MLP neurons of a small language model. Each row is named by its layer, matrix (gate and up: input weights; down: output weights) and neuron, and shows model dimensions 0-127. Each number is 128 + 24 x the weight over its row's rms, rounded and kept within 0 to 255. Numbers have three digits each. A neuron's up and down rows have the sign that makes its largest values positive.
A block is one neuron, or neurons of one layer that tend to fire together. Before each block is what it responds to, as a language model described it from the Wikipedia text at the highest values.

Responds to: Interior word pieces of longer words split into several tokens, especially "ist" in assistance/assistant, "ain" in entertainment, and "ib" in impossible.
L5.gate236:158103151137146149168165162119130141147163141143158098098131100120147111099127096085098136135174137118122086115129136150145095091153130133131130140138148127131141175136107110156095160141117111107154099128099088150130174139145085095145068109163119104123139118123129124091109104104130124107123151092119111151133082090154127127140110111116170161157105135174123141155094148151144133150105
L5.up236:129123107152145139165132125134125135090136114137137109126146148160064134098085140107172132155142106091152113129104147134149170107182192144137130114115162172184138134146130134141139114109166118105143111097121103107115125090130105136110158093152142101143129158133185138143183124161111108141109143119089120110112141068136147134134119140135111154106108148100140096107141138098113117183117
L5.down236:083145080114145135162100084115139127125119147108166197139159152111140131139121158147147156100161140148153101113136110154108115095123177150105093119095153138098086200098094132137138091113173124112158090123113125137142111135107091129135175076152078130078128135166152118124138146146139138160106121122125120152115100139115122120094135137157122150101107117087136103095095151163132143137119

Responds to: Second-piece fragments inside split words, mostly month names after a capital letter, e.g. the u in J-u-ly, ug in A-ug-ust, un in J-un-e, plus some on/by.
L5.gate367:094123134098151135090114116141090090135162128157148173074133113124140076146137111105131168109116127175135149132116139095124173128145174140095114100099153121151117129148132098128116132082113177148093112129134155158120148138138129131085147118153089113147115123164170146132108133132133103075110097102121140158172121146117130135143154105101117159151133131129148146157087171125145116122132
L5.up367:156172107189128119165128131119103164128148104129081138105121122121117123124152158098118109085122154151160099137154104152147172119120157130138159138133122134158118100148123135134166117115183125152088152115121110130118087135147134101116128086108165128083141090121140203156121118140140167102178128081126100134077109130126094115108115168143081136140160122140157085137103151139171162144136
L5.down367:140134112114136134110157121124139121126139087121127140110097117102122110181080118152131146116062149109153115131125138126137153145117143122144156124123143114102141114070096144149112087118096088158119104121127128133139132139139177120145156099078158172106153101117104147114103168138109120105105080097160122086125125126139124157140123121149099166151133133130132181161131108185154112159140

Responds to: Second or third letter of all-caps codes and acronyms split into single-letter tokens, e.g. GER, KOR, WWE, WTO, also mid-word fragments like c-o-ach, F-ran-k.
L2.gate16:157145164152132148113136142099151141147183111131126139133131129102103117128159129119166155110112097132106156141169125063101137161136163127104158143130130173154180171100136111148133132099125158094134135126098123111144092120140145143113113110182154141141162134154134108120100128103152117137115148116135117094113138091078171151158091135073133074128144121159155121113134155136103106141150
L2.up16:157155161096136169117156109189189104147114098071088110132127096187113115115105127139116154154106127086129114109156103153126140151133082112113146169143139143159145138121124129152116096153108133118088141140104128148155094126102179133147108117147152169143113113156077099134157108160141124128116164095111147092082146080154113082136131110094110170091139110138087126098137096093113132117147
L2.down16:108109130138133128135126102132133161135153124136133158158148129084110122092114126143120067130150147115124167092158125123115142159130105136109152155146126148125100146132132149105137163161130122165103121113090141075102154135142123154152121114139102114148126096140099139182130143129067147117105125146139171150097133064097104168164118170115162114114163128129165129101106166099167113107103
L2.gate261:115126089137141154141112122130138170108129073125134104112154122123132107102117131121089122119139120098096084121123113161132121096145103136129124115149112118152127130134153122135095136152113106124084155159109131115119121150120104098085140084170166113112109077108187171077090132133142090162119137118153140111150143165139126150114108130098140156159104092179135098098106117088123149137112
L2.up261:108152090143108192163149133133112149163098076121157147081139140117138115104109157102138123139105097114108139116131122148139146112140116169114148111156127123123173125155127120153120147108140161107089145169156144108134090134123118125114121109168157127096119098126170134078108137144139085109132130112167121109129179144106133131086118136129128123158108087168086140099105127088119147151159
L2.down261:147151105180098145138144089087097115141143110127131132098142111114126172118135071097131115132141099154154145121117116151108082057082115107131151126160104088122113114103158160110153129116124139139125104129126156078074076152164174129159123119095112115111118131126157133124119128149104123113141172165143118132138147122104093116117135123168176107096107153093121153079159122101169118135138
L2.gate295:136147162097132129134097148155146181178126099104125117174157103112147088138119152140082152148152137133147115083140092116121098136140102130145122137140151169156114145148130139097099175137114150120085156130135120146131142122128139121136109131130150132179108098138118130152097108173083094135172117094153149116165157099137128098157119181087136163141170118121167155124100137125102096135143
L2.up295:111149175138153165136112103118139137157153100118145114160160150129112081125155102113162104163143083140145155090135107117125157132126142097131200095158143129169152152117162102137086165113160136148100130124137116099137111147125140105115144136122154142127121118137146110176109126106098120107137111130205172097147149066116134121114129166132181118137150123142127116099102144128117124143137
L2.down295:119133174139107140161123136112114139124165069148094137153120149161117138131096116078133127122120112143173142138110137116113121108116124139168162162153125113181117132127116163139157151127120155130127125132113144071113103138161112132138126134079142169107159140127141122185075153131121144113124134150154110180151165093121126167144125138113177181058107157108101104094143182082160116158135
L2.gate498:132138157109113105127116175108127180148133120168130175157191135124127081126124136089095098155093140162140133077122108154124096132135082092109176124170115159122123145139129138125120126123149116128121172136124129047137136124164116115150143081156190140124126126135122133149092098122139144157115144151137117111129149104078120124187129140060155153124150136167113127114095158082099130092113
L2.up498:126129162143107169104140089142149116116136132136143125144143132129122157098084090154164153133153094136123122097162103111149141170138121136161139125166118108101137106116115110132151143107117147144100084142148119092146144114172157104146057116140140135163112096125109139151092119146123173124142134121172128127148055107117131101115151145121134066194165148140155106123131128123130125114141
L2.down498:084124176159126098146158111113123141094112106136083197116150150141134129155134128095131098128090100165160159130147129176129142145117110112145131112130097108157132100157131156140157166098122123122104147142100165106100087161132154147156128104068138140133131123138150100142086169109152157135118142153137134176128129107103145152136129159118140114121124147094132122110154167111142131143132

Responds to: Second or later fragment of a split word or code, mostly country codes in sports tables (JP-N, GE-R, BE-L) and acronyms (CI-D, CO-V-ID, AI-T-C), also names.
L5.gate427:136122126160158107117127133152132143134188133118149118165146114131139147124125153137107140157139075174110147132168158095111162120147094144134138081159128153076125125068146143114153097170123109129137151117150146102138153129150160119131113129106130104131152091172128113128140176107119153178143132112138126129192122167113150137151119163154125116135143131131097154146112157191077146142109
L5.up427:135147155116157185150154134129109134135127115135125142110126142151178106159116152117117119137149101105146121153090124096120134187104147144146130132098133149122151095151121098100148115151106158117087111154124140129092094124121106103083113090112109102113096188093151149113123122117129103144118157175130133144099117123147122071117118175102132113116073146117105107072136120110125134115141
L5.down427:144095173121159118126124107144148106108138106120109080123149130165171117128125126141123087159100156120084134141111121087075150140111127131157117140152105117156137128217142123105109150115075066152118139135117130125147103145147137145089120147128145132136098108153135108126137152170100131158134117121105192151113126106097122106155109175125117124094140137108134162145160125140130109149116

Responds to: Word-internal fragments completing a word split after a short prefix, especially "ain" in Spain and "y" in Italy, analyze, Syrian, system, North.
L2.gate42:124109141121162148108104140139112107102158103145134110153144103109173148149140128141150126118151113113124094110130143085126152138126109126114130134168076159168168142142127129139163066128181120126163136133152086149153137123113091099079118113157115153109144101142138089115117134113152110119131094132122173096124116132148109119154121104103140102156171168169089152133087124122094119125120
L2.up42:125099119117129184103154131085129112156163136138107167091160143115167128167130145109145093138133134105104142099109155102133138153163142127134126102122062148136147147134122082151140088125171158138125109094107147127125099113103101120082161151117147120108149101139120103134112158124150088096089136172126142149114149105147123112177125098117112098145127148166084166127148121132144169093130
L2.down42:102157142135127151114120129132140114129154122124167092101122146123133115133126169126138134129108178099151155119169129057165113108169120114135127139127158145126107141074096130130128136123141123128115121127132158112133149168155126160096147164106159140120078179137122142142140140136112128131120141125146136119098168099139146125098164163135127105131136119135125111125138130149138161131172
L2.gate199:098172136149133135149104124145105102150119132133126115137122104135104091141115117112092156115155089114104083098096143147107138122175118082130109163114070149158099118133161136135140158151091101097111129101147141103113129102099128115079122101118143116142185122171141133108123130126137095107129147118140148146143109129141115099130138136081150121125125138153147148117146119128096127126127
L2.up199:126136124155108129084109103118139137125153127134156163184125107123132175130098081091137126116116118165148092108119148135131095152119127139170114124163101156128123121147124147125110118147156168157190164159122118119137160133129132102129108109145104135134083113153128127104127100142138155154183125136151092115102103103083116122124108128073154141132167146143094081119119152113122142139138
L2.down199:100148155111115145177129104188078123101148121142140131141117114124142126116105117086105115094108087124163124131136159161093098128137141084139145101066141145141110167152157148094120133110126149118153115147126118124174113105115131151129086171113114091122131122127121151118178158110108084133109117121103134142116132123132134213149114155162109126092130136164145134103120189137138151152134
L2.gate296:129150141142153152132099136092103123119144109131154134163108106139151096106115138098091129144146099089121134161154110145132166096116148110122122125144097122140120115088127137102118104101157078188117147106149139112162103190130145073070136149153162119155159068124138147103159161173150133134162151167095157150108123142102121153160152131095133170140138131182100121152165102144103158145151
L2.up296:121114140159102151090154174116138137135153113136137149135106107111105142105090131123143125127121143133139113134173150142127156115088149133119132174089122141112112135100122148127168131145128119156120134137082133138140135157118149095121135139161136086161130101140141126133132172123124136147170140139128128169130162086125143118169142142113116132098168152123144163137106147142160148106095
L2.down296:126136150109157137135118086119156159108133121139118096090170147125127151117134137081146137126097130127152107153187145149137105126147165122146170108082134143125117117120139147153127151142118181140143136115118117129107121101098095073141134088114154152107105098112116135142105129135108084178177145109127145133116135124111143133126113176104150091127122120133138128090141129135106124159099
L2.gate396:145134126139127165109121128083165128145123129092099147087158187134140120154099150122129123161138106140121057091145123125161087117130109112131163112156165177152091124123123113145107125156181110116116120135125157145132106154146121139104086110159167132145070149122144156162108156144167131096148103135129185115112097130145081139118105163155111170152072147116135189135127106088112139134168
L2.up396:089136131106153101139090144088129116108114121125115128156147133148132104153123177107117100135142144138153101138101137144186102107097120140108124165107154124117111168094096141114140087181171093096092165100119105129123118157093122146148149126105155097144119103160142178107154136128128146161143075179103147124104152108143135127157134137142134164107122180129151162121151134112084137138162
L2.down396:107180114160166154179129123142113128141116136160102158110115132122110145084109103065120159131108139119166081150117127101097146089131159143110200154091103114127147109123130154163139105160152135133149129130152131147137105136149142134118143111117143151136130100119164139138111134112102149127121109150097094129104157161119096155116132110115132166085112144075124167086105099163163093139141

Responds to: Word-internal subword pieces that complete a word's stem, mostly "ear" in appearance, research and searching, also "us" (Music, Busch, Camus), "rit" in writing.
L3.gate27:121141140111145144082081121132134146150157096142108117114115131113151096092127129105116115147095085121143118098121127108102122103160145138138127120122128138143128133164151130113141104132118102156112127117118089132165136097145144133125161135148153129149133157149137115152109144088117151182151091087163148146161110117107107146105161093111125139126168093152117119160117152162152120125088
L3.up27:119137124117142166101138115175127135158137122164129141090117166132159131123120136092146140173127156102156107096148112135117117121134133156115122123142152128122135120126137129138145084124131175092129117135132124138095151106111115127157158142116143126140101120158083082145120119127082182149136098090187065116134095146126129139107146096138124108173127112098104138117110130166169140092079
L3.down27:150147124110121131131122132120145119128120116134153159087140132123101109166067157128136109132142152113137135162112105127155131128090142152115155135127119125075099115070103164100153083106131146123102163152126186160097185142142127126153153098124179151108133135127141157163169130117104136101153092107107127126150097140089161121138099104154117170110121102083134136109097136149155148126119
L3.gate377:118147127148148095134135177131167135139101137150108168145163177140133145137111137129099100109124110102143116126113183112128145114136134129108095140112133115100099147105129137164128125162142063146111110122075128146109137126108152155124149143156108132124130118090121130132141193120122110138115130126105130117151201119158117110146104130137109106125102166110093104134145153148131090124132
L3.up377:171127187126142109118136115133085122085133123107087146103135122165123095124109149107127138118142132162147122112155145140094186163114105144103142137135116151158104165133134174099132116119124097143122140126105148112114168192136143126144118133095113137130134146157140128156120098160139150140120137118114137138143124114137119118149106136080097136152132122130123134112088144068181128141170
L3.down377:146090154135114078147125122162131106086119121151106094157134127163130154191101081131125103130139123143123126124114128091119122176102123107098103100153095169125186102128125171139115155112142144146136136119142145084112169137103089141149131135122122130133123105142130129146143129161140097085090152103124095135105128131102128122132109089157142134149146101155176118164153162112145100140136
L3.gate384:145167096136122133074096131125143187109085115126164155162134113116116141107160130100155173145104119139118114115150163136108089083085105096110132180138075113167113141140149072119169141176148129168102145114071087129124132146130144115174121104137143124103140127130149138124106139103131166112102096104139135111106122065112130087106120156125138146135128106159172126143132142082107096139144
L3.up384:131158148113125140143106173123121194123112145088085153081093112113148109096095126137125121110093105131109127108091146116119125080108131193120147135133090122145142142150160133162119120183109149131159149106103113148102126145109067129156141136090143140161105128123105140111169117158132120165109130096168112074101123119137153103085144112106120143115145139155112143126154082093132149133156
L3.down384:162168093144148131157149141115131096142094134120128122119142163135112095104137133131159161140098124143111168136075172126160108178123106141132094101096139132116114149134130109156144132098170168170131123169139113139142145107109108104145159170148145116152100089169124153115120105128122124118131156126119101155122200112149117122120141148090096182122148113108115111129134115119179102087141
L3.gate451:163129118132128130130084174116093103133147133132126145088150147132121098120152156124134113121179128148153082148123174157122150109114106145092145089116090158116133103148124140105144132146139101157095168129123093136129128130138144133112154134122165103191038093132145137126138127161089103151144169140141166158149116122095116110150104148117159124166140120114090183142108156118147097145125
L3.up451:126154131135154161142136131197148189128118130128138120141138138095132135128128135154102129096130144147122117139103129088123140117083161138169116112111110144116167115103150123139149108135136133150129149157141145121098142150136096105179141158126148144147194132102121137123147169150118132127195080089134121136097140182123148129090055117110123139144167135136111105157125141135159147147155
L3.down451:166138133148092141138146119145138118132114104156122164155101141102124146068070135150175152110158140132128139141137114100132199148120109137118105149133147094126181118101127123151144110145179142140113166123105142140144113120127141155165145137074140098130161134134118154125151152118129099114103079097167130100138148148157116109082093107172111132170133130134135135127124106125130116134161

Responds to: Word-piece tokens that finish a word already begun, strongest for the "ong" of "among", also "ub" in Club/cubic, "ited" in United, "ng" in young.
L3.gate10:110109120141121182168090191139128155121124125118141135131145127105137151103138089109138116122074124063121135108153109138122114108098107090111157126136100085147136163175146113135110119175135139149115089130095096163112139054128099140117134140128126123137134119159150124108105101127114106099157113114113139130100119065173135076121136134108155151122130121126118149113109156089125131136118
L3.up10:104120142129125142142115124118101129141105096146157137150145127138148125135156092114127140173154110128154129104127137150119111125136127128086130120125092135128126180142107101141117130156117103168102213192135086123144130131142081112127120119142107119116120138151141166068121101131102114149138109127090160092115146127116141129145136179108162149158135095115096127113130106130126085098152
L3.down10:130109157173165155166143121150185120169114093129140137115113124143158106155110080139149194134120129119163141147097137109110098117144167130160150167103123123101128153134134117132128163125134133115120098124133128159129080122147139133160134115114118122122142128119131121143118134086080111108169117123130087141097155097135117131102126194147126164116096118102110094119137166149087135106148
L3.gate104:144092105139124125122148131123100172122084146135148109172151112101128117105122152109100135103130155126139133156133166065110108139135122178118131099152097142158125153107151139111133126142123122137130163132110072146155092089149108109132120082109157081096132122148143144092100124132140142183135134121113153144201169122097116145124110169127163145100151105129102174138144134072120172123136
L3.up104:142115154121126148135143133158147072138149129141131074128121113182141140124103133119106148136133119115097089157078131143150151155150115095128110093106117140122167079108147153103146116097149125147163094154131099145141121140121121123096110133187137172169095120154162102133138106102122119115153113128156158116126091087159128125118119126124148112171101154101117163137123136136141115107143
L3.down104:093109137088152092146153103122124127116140136115140143144169134157114169073086105102147102141110144121126145104127121098148121122136134128145143103150159117125128129155115151094113130120119108122163173148093096129101078071155105088131125153141141158132133068124097097128117117094115127106124105089070133171150163143123154141159175141133117117129104154121154096120082149172068149142110
L3.gate167:144109150116136112140134127140109132117109121126147080123128090105111154101093128101113135124135133119122096152115136151150159141076141107112119091160102100137114174138150077162143157159141101144142120147145138111181125136107099137085089094138135134118111133176137153109148127106152143155160136127103141138110148110126122149105100145108134112124110143192140165113142107163103127148135
L3.up167:152148119142128121145164126143116116139126118115158104124127090114095177137082108102143161150115158138135107142120101135156149138069150083107153107138146125149124147118127077156143164143137141121143115146151176109109137141114082152118108108110136129126096123179139142131156134107153150128141150100114099154080128107146125120068111139103134114131109143146150146099132107097127128125123
L3.down167:116115166124128116181137119122135138127111138142138128114136110132116110147107130102164145145139177123178126129112108117146139161122155119119135158098185098103123118094099127136152167149114125167107080113168152126104092111102096172148126140104105142151116143119158115142097105092162178112136121126149133141133138113165103129106117123123142148119094131076123159098123163146162124098172
L3.gate303:106110137157075127117122148129110125129125089158124116154099104131115132148077131178142137175160134089121097116105150134141112071119093096122113128136110159130138136123142089115171128155080122097150155082116121082113146104134108130094126116157087126131158187102099102137140121116129141149122113092138139100131111141121146111158109120134127165106094145115145108081128147131050153067094
L3.up303:100124129165110119128070136170150140121114096142140106148111103142135103114170151114105141122166126126140088107126144100107133145091149137103104155146120112130129128108115139148145121153128150123125139117134105140089125143111147120131115096117143134153189049144129116106101067174162133140136118121157101161144114101098142118081177166094103134118154138140100148143148113091170141141130
L3.down303:137082152126161145183148155163138131089102110144156124116152106135095128099132123123135143114173162134139150123099132160151165119142130114133118156116129114141138142141134130120160119137137103138093171168126126143135140098114110121132120124175137118131161114133166081123156123125072121144141095117148102127128121104143093077095152144148163144117129118149110085142068139104129138143106

Responds to: Second word-piece right after a capital initial, mostly "al" in place names like Baltimore, Balkan, Baltics; also adjective-ending "al" (natural, additional).
L2.gate126:159150157122161129164096164169110113135111101100133079163103123154121152175148145159080146112111137100137098115134139089138150107146137141161116129129127113154104123161118120116148151141057121132096132118168169145122186088139145134117135124100073130147138129123109118160161101115115129133160161107126133107126100179151145099134138153118182155130130120144153127135153111101116100177124
L2.up126:167155095120122142101127112147118112128105132094089128118120078173132121126147129142104152064117158110151087124150128111120097147097103092153117127096112079117105140118128169115170141122131108098092113131159164151162144118114148161135084121128096163143110109141136092150183098127125130155148132104089144118150150152139142091078086116111097157146091129079114121150094117120124143164134
L2.down126:164149134136159159175126134111115149134084145112163105151178127118142157141167148146145115100098161130121085184144131129121107102149110119163132079120120154099127115119138137156098151116121132125125077126169101152146134125118113096173121114129110128136117113132129090128145120128142109088111101123091149084128088119124134106130146113118136090153106152114098160107081112149129149125150
L2.gate235:134115133141148108159132111147107105134134119132102074143115100124061148132143154112096104125114106113111135080136109102136139097119113114140127173145132134152094156130111163113100143141118132074118096073127138106155154123126171100079159106095098157150089151175113163167083123121161144130145147100146148086137131160152149088113181155137163135136125091130133147109135145126131098168122
L2.up235:133138130165112130114110144122162120075164120134117156076135135170082120113161095124151118131109169114131081108098139145148147120121142117159132094116132086135110133105126100127116132142108124136131131105170127128118088120155091134081124133147150119150073124136137145143115131123121077195114134144121164121137140135139159143133131128121147157112109155115129122141145096101098140127057
L2.down235:163108145163140163141129128080100104091108101123138112135142144136151146122140117152148131117137196126138102128130097148106155093157129106165119088157117119156099121129151140111117117151126139138120139094173148101140108166117106132096131093129094120110189095096119108156123142121060106080091153157100082137090125097084081101127132111136079151088069112132118157134108139122181109172116
L2.gate372:084124104094169135115124112131113109117167169166172126145173134127100153129140132117150097163125160132124152120155100104097180068111142114153142103100098112147116152128143138069141133118113148089137141111175127120182121099130144140090178103127124111117103114107149165114151074116088145158137120124108145144174101147138091146159160097129129149128142120118126133138096091155159144149119
L2.up372:157167115128094123138132128146117127164152081134089125154119146123115105116138135129146126137152137129122122110165138177116114115127145124109133141119132132173130123137150115124143103101116140113119106131086117161106121118164200126123127100143111165158150137139136136153163130125100124168171136103160137141077125140105108102115097069122115159108126079109104077134124130144124120124114
L2.down372:129146094141116123113146092123135171121125128128167144111132118152090163107145177126114125116149154118155092197165132100091162144106123134165134136101138124128184108106139104130118120090140113165143114176125115148102150142128141134104167129093163142127091110122142118125128099128123095076129117143105109136140140127077131137116146104166143144151134144160148170149154119123187130162133
L2.gate492:141139150116166131085078100125080072128124130141134149150113081114155126125183168126126127089141141161118145121107120149142156104115109130114103144144098108148132141136101183126134131165125110152097153116154135127116142139126185136102150116149172168137115096124182127141136114136109125166168141130151192116156124140074128152131120120093109123129159130140119146152117108132139110148154
L2.up492:087127128117149129152120122119141088149112141168120118132141113130144158146150121157150096122045125147136111185132139109077132119148148119137168147136149139111135107114142110140089115115136118134146149123144112154150118096137177117102118121116136114142150105136156128174104171050134093115110172139129121096139147156121126121107166152134135149135096153129116143167128117198086091105183
L2.down492:132105110147153112106142174109134145113134141115133121123126099167161120128142116130129142111115093136147124168139156080087147091178110121165147138120122131122141118124134141135114143146125057107134084128118127128090126111165100130081129088101114133115159125109165101146151149115168142110140089105135111097110086137099091169128165106106101136145144129148136089200086139168111117151136

Responds to: Single capital letters, mostly S, inside acronyms or split words such as BRICS, CSU, ISIL, plus mid-word pieces like -ost, -and, -ond.
L3.gate35:131109124139092149098124083123119120123133142111138183134142161160127089073111082134146097117140128160114133115162137171113145118151123110128131088143159114121117177122142099110089178126115130186141085125073124118131087141161139135104115117140165076078117135111130127101119130064127129133095107153154168112173100097121152125148165146190123121176152126156125110161122127114114135128112
L3.up35:134134170124129105116100108151133108101126141113129136160142176132149096065136107128124100084165110163131130152166124150135113129143130098117148112146108123106090182134159116115116154113086131181112125118077115131106111127144150138103124108132162111103121101135137103111115099084144104144137114149157172095143123118090127111170119173111115133192164119133134102144094162104102141152126
L3.down35:118136147091101139129152088118126130134122122082141179120169103149118086146157131135093126116114165128162132088119117140102183113089106138148145119141122099095100095123149109118136136120100090095139100120110136140114145140125141149131156084059155152117111133095134107135143148132114150125115126149153153120159099109109157106150127160174124099189145117161132125132113139113146087106141
L3.gate85:145164158092133132184139127122125134150088125146115161131135145122171111167148175116097114168178121111126130147151104111130119124132132142162091164127152116109122114124133073088117108141139096082128149115174139132148127141111142115098107170117112122129177115113098105103124123166102148146115126116159143150096120149137122151143138118135156132118114122180170073106121117108091118136134
L3.up85:105102149116161116164099126135158149176176123127142125143111163117122091129118150097118100159153121141126112171069164117127159120088113126128172144149115094104115129124178109166156083115132129086136126130145121112116101158113166110101082146127156085153161162134164104122169121094176135116127097147148172152151138079168139112139109146103146137118164159148136113149122143126139109143131
L3.down85:166108153094127166139105106128087152185109092118099129105155119142146119134154100112144124145136094144139174095131127117082134155107106153126151142087117115094146143103130134130116149119137160148154133149097120107121148128087152164134124150149115137162141159095137090132138145125130108152148141100126125181159160149141178141118136097110143154127164111137102087097156089152103124098166
L3.gate261:131142136139098123114129140159172163145103148148097106155159115143136120099124148142132108114141125166098155118136105117131085109100150131092135134151125159132145155145113094125068139147118078090131153144158110145146124123174082131125156096163122111162148106180144146136158138141110098155135121076131130139135161129121138166179122179131138122171114150118131108100137121110076151114135
L3.up261:085114122147143134170158134172123104153126161133114140097137159150139104130102093132123102148146146113174128120127033151144152169182115080175116167132128111158122128129122089099149135103085174148114086162098123116130142124134095106133123166158130088086110111133121091151149149092074113104105100124108147154129162125128149146105101115172117129137083143110131131109124159115144136071132
L3.down261:093099137120105146132157160131107136114112125156139140128137175158128080110089147119120110142116120102128127119103094125130123157124151130152165167131113109133130112113132123104094119112146157136101099105127122135115140150152139143142083106074131140107079155144120159165145108111133129122131110139121137119087108130134144108132094135146130137124085118073114111143172155149132119140168
L3.gate411:134166141126151165120075146145136150197131137129143100168151145121168092126130114116128144144138074119111155073128120100135113114157142102126136088127146131159143148113140095122092160145145096156104128100132105119127151153135128106124124109109154124169110097173133118163105125129112089146154111122169161115146104093129166120136123189144148125192163122137156146127101133148102071126117
L3.up411:110181142131156153131096157142137162167136147113132095187140132143171123145119128101116152162140101116124161080148100084128108125131150102133122131107135169165146141111108076106115156157153099119080160109139124115099160139144138128127122115122146116142125102186141140156112101155118100146137077115177130117120144096123142098140119177145129166165157142137164138123145141121094087128104
L3.down411:134119169123107134162130108128132144137150050125111152177147157162114138134073128087161130159120115157193143129108105119116140134139140116157138173114108126164150135140113128117147111123134159117136138138081131091146084141161137130124140131076144159076155114121132128158107149122108164124135124137164107168138139131114135159141124142116182167075105146109099106079124189079142147134164